Weights of a small transformer language model: 1245M tokens.
MLP neurons of a small language model. Each row is named by its layer, matrix (up: input weights) and neuron, and shows model dimensions 16-111. Each number is 500 + 50 x the weight over its row's rms, rounded and kept within 0 to 999. Numbers have three digits each.
A block is one neuron, or neurons of one layer that tend to fire together. Before each block is what it responds to, as a language model described it from the Wikipedia text at the highest values.

Month names starting a date after on, in or until, as in on December 31, in February 1851, plus a date-leading space before a day number.
L6.up21:567521487538545543552501529455421385481524553476515534457600488517496512570548513419466491514439459493549477491544486466468413445444426437484487551464471407468493510518510498538473527535512465456542444521585441498566455528445515473505459486492512459427533476513413385544528408532479484388
L6.up55:460477509444511509511509457490435452579466540486471471583507465515475425434463448466410449406471477450437455539501617419500557549489580478550494448533557516537504647482478431539515452549535476403467480463537468523537548419491508447464570509479536483510490467537529515491499557529485423476
L6.up145:480533544566517538533459545357444409483532487418470432495501531637476436474495578575492380539518478495559440485557568471513456437445450472562484508492533516409564517511464470550517508505456477441417460578526454510470571550469534538522442459522463462507536484574609590565477546582468363509
L6.up251:522556489521595502509461532440517558444557385506461441515489545603508523499531465509573465441462454490569466493396530653455506533591561538504439464618384445535490483395428548450506584461457477519605530478484475548537494503573439467606511477458462512585515472512485590511566548461510505494
L6.up294:553532533488571525420530479448477447511572561525489508542502553507419425517497446594559427524506472479466536485519493555570532473514451500488410548553582512471550443466427487565525461536433537421404542487496554549460491455545573472467564517456503460543497491514529546478535574576574440487
L6.up306:524453460529576489538540517496502509534439420573478567571594472487457493550481483566517391530447474437565511567540483478488500478624493460453417472471505513465467465609497490529480519488516479543480477517491588459477567403542551453541542485495455496393616446498441491515523520569499498545
L6.up419:554601544527609512561483522551416453595523506528542479480540505565432461548515473569508436358461549495536451412462475454524460549500484477596543520510534507528459468571401534520529481528460515522401490531474524540542459570518496463574596504520494567481491531519503514459484560521515412556
L6.up442:563486536585620533531435545549427524483486511525507564562497474584490453437372525618518470434572533436586481555503572548518295482429457412507520544441428544436404509537419481478489455526479497504556529560503486511505602563513516492466515551544520568485494521518449535507521590457492504471
L6.up482:557508505453563511536542529493526504530476434426542475500504485597491497532447529508440442453527576495611452521485542483524464472518477441491470389476501539535503432482584512474523495431480493540476598403511480476489522515549616472509578523474380474490568589506545507479549534484478495495
L6.up499:416487573529527428535571531460528453551567630538463531538472536570508493516458383515499510527523525514486459490414543470551513472405519480520521524522481545571449551554495450546415520503476505448503427482430523533463437449451544493499486432475503419423539507535490412484520559508498465548
L6.up529:422498533454540549490496494503606374572448472494500502548504502484524512505411548584416431484479449404526500535501455423559492565444493504523480430461441489563551414584441581572477444489538536582427523479567457472543599545525502445488572434511540532534502448572518492508483559554538508452
L6.up900:474573522462502487477502644531461461522601426507427514427516537545545426531472588455525537480487475494569449467495542461515467561488553365532466522525513453472445466520452596433595467488498573532555532486479521568453409539511464456542532508466436551478464497581463550578533519495518425525
L6.up1367:482446504541506556485517529375418463494498527534481555538436471515456505543498533506500392462448543466525480478545528411499442608470526451554510549418501538494506499495480556452532518451497456527512469432463460417582534505550575374603581521441456462436430374547439611562508481604510549476
L6.up1462:461448502404454490526430488455400511489469429529483424515460460474521492525468434530464437412502439542580461491549460540601528482570472388502547533517530459546526435548519487508505466436515455523574534427485473434508556512503418492435545453490559549527479399574479581524496559352439443520
L6.up1683:563501491527500443548488559513418329589432466437545498485622473496537507539512471588401452445579452507540517498397516552529487536507520408536485467469445462540459496463523512493571514475468544499408552446490470559488576474533508532535534517506542559480518534520436527459463489523426542502
L6.up1749:463484514435483565473441547508445531522572518483529594599525401547438445459428399562499447400496425493482484480441487556479513524602483445487513457508442586438591566448529602503483456574424518516485456498474459518398537435536412458434575565455511504529630511491453608499531502506507414497

Numbers starting a date or table cell (on 16 November, on March 1, 198 in 1984), plus the comma in "Kansas, United States", "qu" after S, and side words (east side, North end).
L3.up805:423533558532587487560433515391454377521483467515412556438414461566508461487500514507496509396532470475592453465612528378546505524502525494507487510508615439509467471510516553492503483635434440588420506520537449521424529449557537519516534435422551509428431448486491490527478510449524457551

Final piece of verbs used with no direct object, usually after to, did not, would or was, and followed by a preposition: occur, exist, persist, lurk, retire.
L7.up530:531460521505415441492538528568569484575458504568576561468557525580466495528451502490439366432461546514458434498478466493535572513589509402538588493550464605533501438494508508455546490438496572451522451519518437456516541533465540443532485504494454615476479553503497518444489516546519547489
L7.up1159:495540454359517482530490511531546536520474537547597533542577520496485467540516523504393557453491539475458504534504477515495457506521474419547542479498547529499461415531520556489567520554430556508490459492420451498481578458458492469560599489482394503485521500540468520502514513524443550586
L7.up1185:491450478450527464469513599482458515560466466638462555465575496553508482503563546427525441452453560479504421558553547492435481432591542482546451507557501495562491425500460453533411479489451564444489493497530444497549521509517515342493549527493482560477495539483443515461531628505504482507
L7.up1677:552468465450621373448513544500495482478496482493590484544629495512612563567505457551582419519502568505504457584469534493536516530446514463610473456470501586605490404513466513486574480610416497493529499518443484571423502437528353440382582474545450503491512484548517594465574551453502528613

Month name tokens inside full dates, mostly after a day number or "on"/"in", such as 16 September 1898, on May 23, and In December 2007.
L7.up12:416514516454502421462589473513541506522461467566400495518543369522408391481472553573484511492450448468481480549486516575566503523478475480502478463532476470553427491607543480509536457541526448530501502434546594518489491561464561518445431495484367471562530496537487475485514460527452470420
L7.up485:496542491571608454554401521411460476440531500425428520520540495583399551511497546485468563408543489517593504464548585463541516498553522452525437536520448496626511547429501421438628446598559502478563464502523429511489533459522552465399449499488476508463482451482534530524399502506494557508
L7.up1902:403501516473465524612484507529437491533579436517585470552463465580495434497472503532464508434566462428539525507496488373496506457471573408564515502460468534503524550487348418431455532506476528423486535529555503466478470475514508600547560479454441549594484539606487506543590572543484471435
L7.up1944:515482501539493530414503441461538503502463495488491571547494482508573410594495500530527436482489437513487491445436535485609526519460442517622549478498518535501454524434509412536644533530542446520576495566455462491429510538455532442568527441527483498494571438512479413583586543524478489565

Main verb (or its final piece, e.g. -es, -ed) right after a subject, expecting an object: describes, comprises, explores, wrote, sold; also "of" after nouns.
L3.up1217:510524493417472447482463572448526506494481556458541623478566483496579528500517502493463474451527493486458465481571550480462463548502511502604577426543528537584464571543483553534467560612450464470439479501414477599522533556481484416408449492547475532497459603499492532542504528474490360532

Last piece of a verb, often past tense or participle, that takes an object or agent, such as acquired, recorded, manufactured by, handed.
L6.up155:523546479598511479541475510403458519543439443442592437422507579547412508469494520502508490475584516517480537498577547507508434475498521462595505452512405403537417564495464468428507470593527680472482546511487511554533519446502586490496452522601461525459428494488411490544490595444487572527
L6.up278:452531521514478423429501542440589503545482489584418528480510490496527517440524556472430450491499488509467633525459417531475536574535472508440502449505503624572445519505447554456481516525489553481428485502517464526559528533451395437516490488581415541561468466546516557518503387459518541550
L6.up334:565616479410487431519430474586431569615597526590531524528529515406468474453568539501461531525564515540420624526518509460501492519496503416611614433471508526522544551521502553514460534511411480459404522552395446471416542504537466482472498544575511475496460399511396596495570447561536416555
L6.up357:372454450498451488531550522471483485452536528492536577544499461601467473503412562480508534457542569490525454495549497449454346458602503443560472482443524336507520537485560499435498491472515535532527540471489464550439529498528480581492521488509565583418565561497410459499515535496503451524
L6.up629:583552403452617499531429473455493451462523483471553484481684486562569545525564535558489440514520524508506526516528476460482513481412557444543516558504475394567529479502477434503531644495464477472376566509542479446474499457565490479537492483479395406397516436535404565593466558458534506524
L6.up877:448468440515471423490485542508430480596537449540458481484580466552531538593462489492445446399480516487488611546532449483401464545537553413488471492547517505527518461488430478502475532424493615526509413546530436486594461503560462452502492486549504494462469582594550483444410477531505540538
L6.up932:513461495528458517506405473572583580510473513520455490519512389463457520550440498501490427443499529610405486481485586501509444499478542522537511497535476531468508467519507537464441525400476506422465536427544472433524486581495483458460472529567424431487498437548493509421512486505442566508
L6.up1048:531524513477477392485440466509484467453524449607579560521487505400496478595509430559435446533554408505488474499535554450529480543529415434455479467466405581546517513538472569503596447465345505492478571453525456545478432504471486460496571542556530517539551450519485512505540452545548592556
L6.up1090:496513477456473459517486576525596505575478619557489495437534444535540587555513539495461410313503510542467601513505460466469505524553568458576562452517501522575463505527547475527463522582437526444420517456469479648522532464509484376500500531519446504466478482544471582514508508473547561523
L6.up1155:492578494475426460531437523441567479550528567640583621541502544560442517484459420464482460470573539572431515531538550362446513476586528502523535423386502576551551467609449455476503487613432515456447450584485461546475452467424532434516510535519537589410491462483429468467475480577513513507
L6.up1189:470567432430450390507455520456484555567474534538444459530572430499550482528497554492535419510486502437518501575551452461492494518568534475518539479524443497560485596493477429568510523547458485483439499507455467490553605510483385440556543565507508501447473484486436524508448467607536513553
L6.up1356:490460513392388481480498506558400471521497441471525607453463504542512525545463512423431448505586469443489497455433440489417444538473514432506552489521459492645444503509477412511618454495473596486622459483522373483486607490455475491443463553560457595495512451548435480487471469506481488561
L6.up1498:489512513439524486523413468512557495610531550547579485482573409494579524486555515450448481381600509496447426558591465446499459468514599507526540392497477496667514525441470536541494483502445514478475472508381461618536660514465408410518592523563532510473449506529487559440468475541509485615
L6.up1537:570556398467437376573458509456456567525493489536509510457496537457569523551441581479434473469532455513395466501476562531455501483464511417501506578450479532634418501448552528528571511441454462511459472450524452470490517502478540438498496405470478444459436518506376520566467490467416566424
L6.up1621:589473492512554467494546499490555543437496483484449526517527516473452501403497465494421408446457476580542601470503464506353495527521462433673455441496580525481520531552454393550483466464480492578494495491426545492573529520431450462437508508443533446525445454552515592395420499432556557464
L6.up1769:447516537543378426488532563531456528497513416533461511547462467552529503489541570539513442535546459389510531454607545476565482588571520353509543472515458465606428467435445568551411488572435491565458506432511443521582426492480538524496478504527453472483519459555528498538538543432499551439